Weights of a small GPT-style language model, trained from scratch on English Wikipedia: 8 layers, a variant of Muon for these matrices.
MLP neurons of a small language model. Each row is named by its layer, matrix (up: input weights) and neuron, and shows model dimensions 48-239. Each number is 500 + 40 x the weight over its row's rms, rounded and kept within 0 to 999. Numbers have three digits each.
Before each neuron's rows, "fires on" lists the tokens most often at its 100 highest values on Wikipedia text that the model never trained on.

fires on: "s", " of", "h", "ect", ":"
L3.up211:543475549501550483474552493429511453503500458508543507439526510520522464501512536493531445456482461533464557487422453465567514479450447480483526467485499507477476513473491529524514524481456465564445436510540528544517580494521538496475472433422538535430542537497422496562493413456507470515468515440512524556458450567498500476452442527441492507522479500531541492524409484523485570529457471474455493504438486497517484501531565543459477475496519522597497358497518558557515553596465486531512505442477427484468413481479477527485494500468488522467519511518572515554522491545536529493

fires on: "'", " in", "oc", " is", ","
L3.up692:487422552481455558478513371526516505541439436482531560429562474461542485533569447561459532555449422595540472480465500527511482460506499411452444516531552491504459438519452519517496477510490483466487530485446492499541504532494480482519527473512547477445526518559543506414496552472566496493491480471468565476486502565478482461538519505440455530498433538508487495466518468495484506513433523538492522540555541551531526530513501483445487464431548507486523512532520566518439567542422448565518486483534533455536510443522522464576504496478467458438529484510485463545481468555560490453

fires on: "s", "l", "el", "ro", "p"
L3.up915:524484496588492474391509498524468486521461500471521467562451538500496467559495576491484501464560451452465455500459490544524503560490561531487441480549619442566496558465577529560530526495487451518532457445498443518540442454437478535531528460510561466523567503517456558436497486477535502498545461534488516510500500465488533507571453454536536553529475526526552583437515521534471509473413521430490456466473461514520484418515485489521515569487514426499459411549499485568511496475543484502433504514481511462506517451584459452506509526527510560434493542508487466552499509567473489546

fires on: "b", "ic", "k", "g", " B", "od"
L3.up743:525497483489523502557579542468475515513518421541574552463521490496497427480510590552453470543491521582491474552488463515507554483474466491573514532478474448492422515569462471512513548568481588496536528420450460505476513566468490537491541542556530499456483454480503521559476549498494497479562561505523512530461533487501507491519529473475473480469607486546561411500472519525498522523505550481472513479508462507510399509508556461518567530482474467477555485540474457446413496502495430573533475469544490535447491477546518597560502570395533557515450470520483468463491510501491504500

fires on: "an", ",", " in", "n"
L3.up777:487477491458487487508525463572549567539475448514508513550490529484514557527523437525499458525544437527526489554485439473520509491562502518460526555465451439567476489453582386487552532638445523485496468493527431521496609463500517464518488441447524525436491517547490494553482505488508536495440507519469507449492522493482513511552473466495507489503457462459513524427544517529497564496538465425476516461435541474502573514453566485474503545454468505571557430496507618493575564486413474537492487493519472427530526439536576510484457526558469462513486493541496504422512481517484550524

fires on: "g", "m", "j", "b", "h", "f"
L3.up20:486483434513486509539472525536537489462517521555467413542509494485512502566483505535512467477476508467472447478443557496503573484564504438511488582455476546569504499501503416500532461543535585499565508542501484478458468525424565418517535539504587431455495521495494526526523451574451433487477472511455454549472555485545533492536479503494458500485533457485463494522451515499493532483499436549490509562454461475573593484541453492502467488481487527516482524545571445418462438589533521495432468455429515504497499457447457541554543476472459518584479518541520398442488538528390457541

fires on: " the", "ar", "ä", "ö"
L3.up990:491463467531466526436491520497568501499491537546588479443499490480561467515515504490541513547469484486539516523499410469503477484506520442483489477482475541533491492477472542440472483535475475511545502491505512590596482493474549557449564516537504496496545478517507482449550521525563557469521461498442588520537436501433486496524475467508454483554519519497483444514524441474544526473559460453525405534421527511570495456582507526487571460485452490508427512565498531478493511487466553583452503499526463520440464537493506518450538481456483558433512493533531463496561516445559486547

fires on: "il", "im", "an", "er", "as"
L3.up886:557532524493506424480534444538537471475521474554587435515429513538522489476530494508423541422515477457522515501443436608485509420545467551473488478562519468503499562490488525518511567506477497496456424567469423444534503489540569525470462549503501486451497541514454478505520478509510495523537423523528532425531445450471516544444498492547526452478495564512518546483534504507519473510500556513506453539512543515519456467492434468435602495526489568476537525462466524544481531517521493506453546525516529490447518553400485517533523442495542473468499492469530509546522487567449507553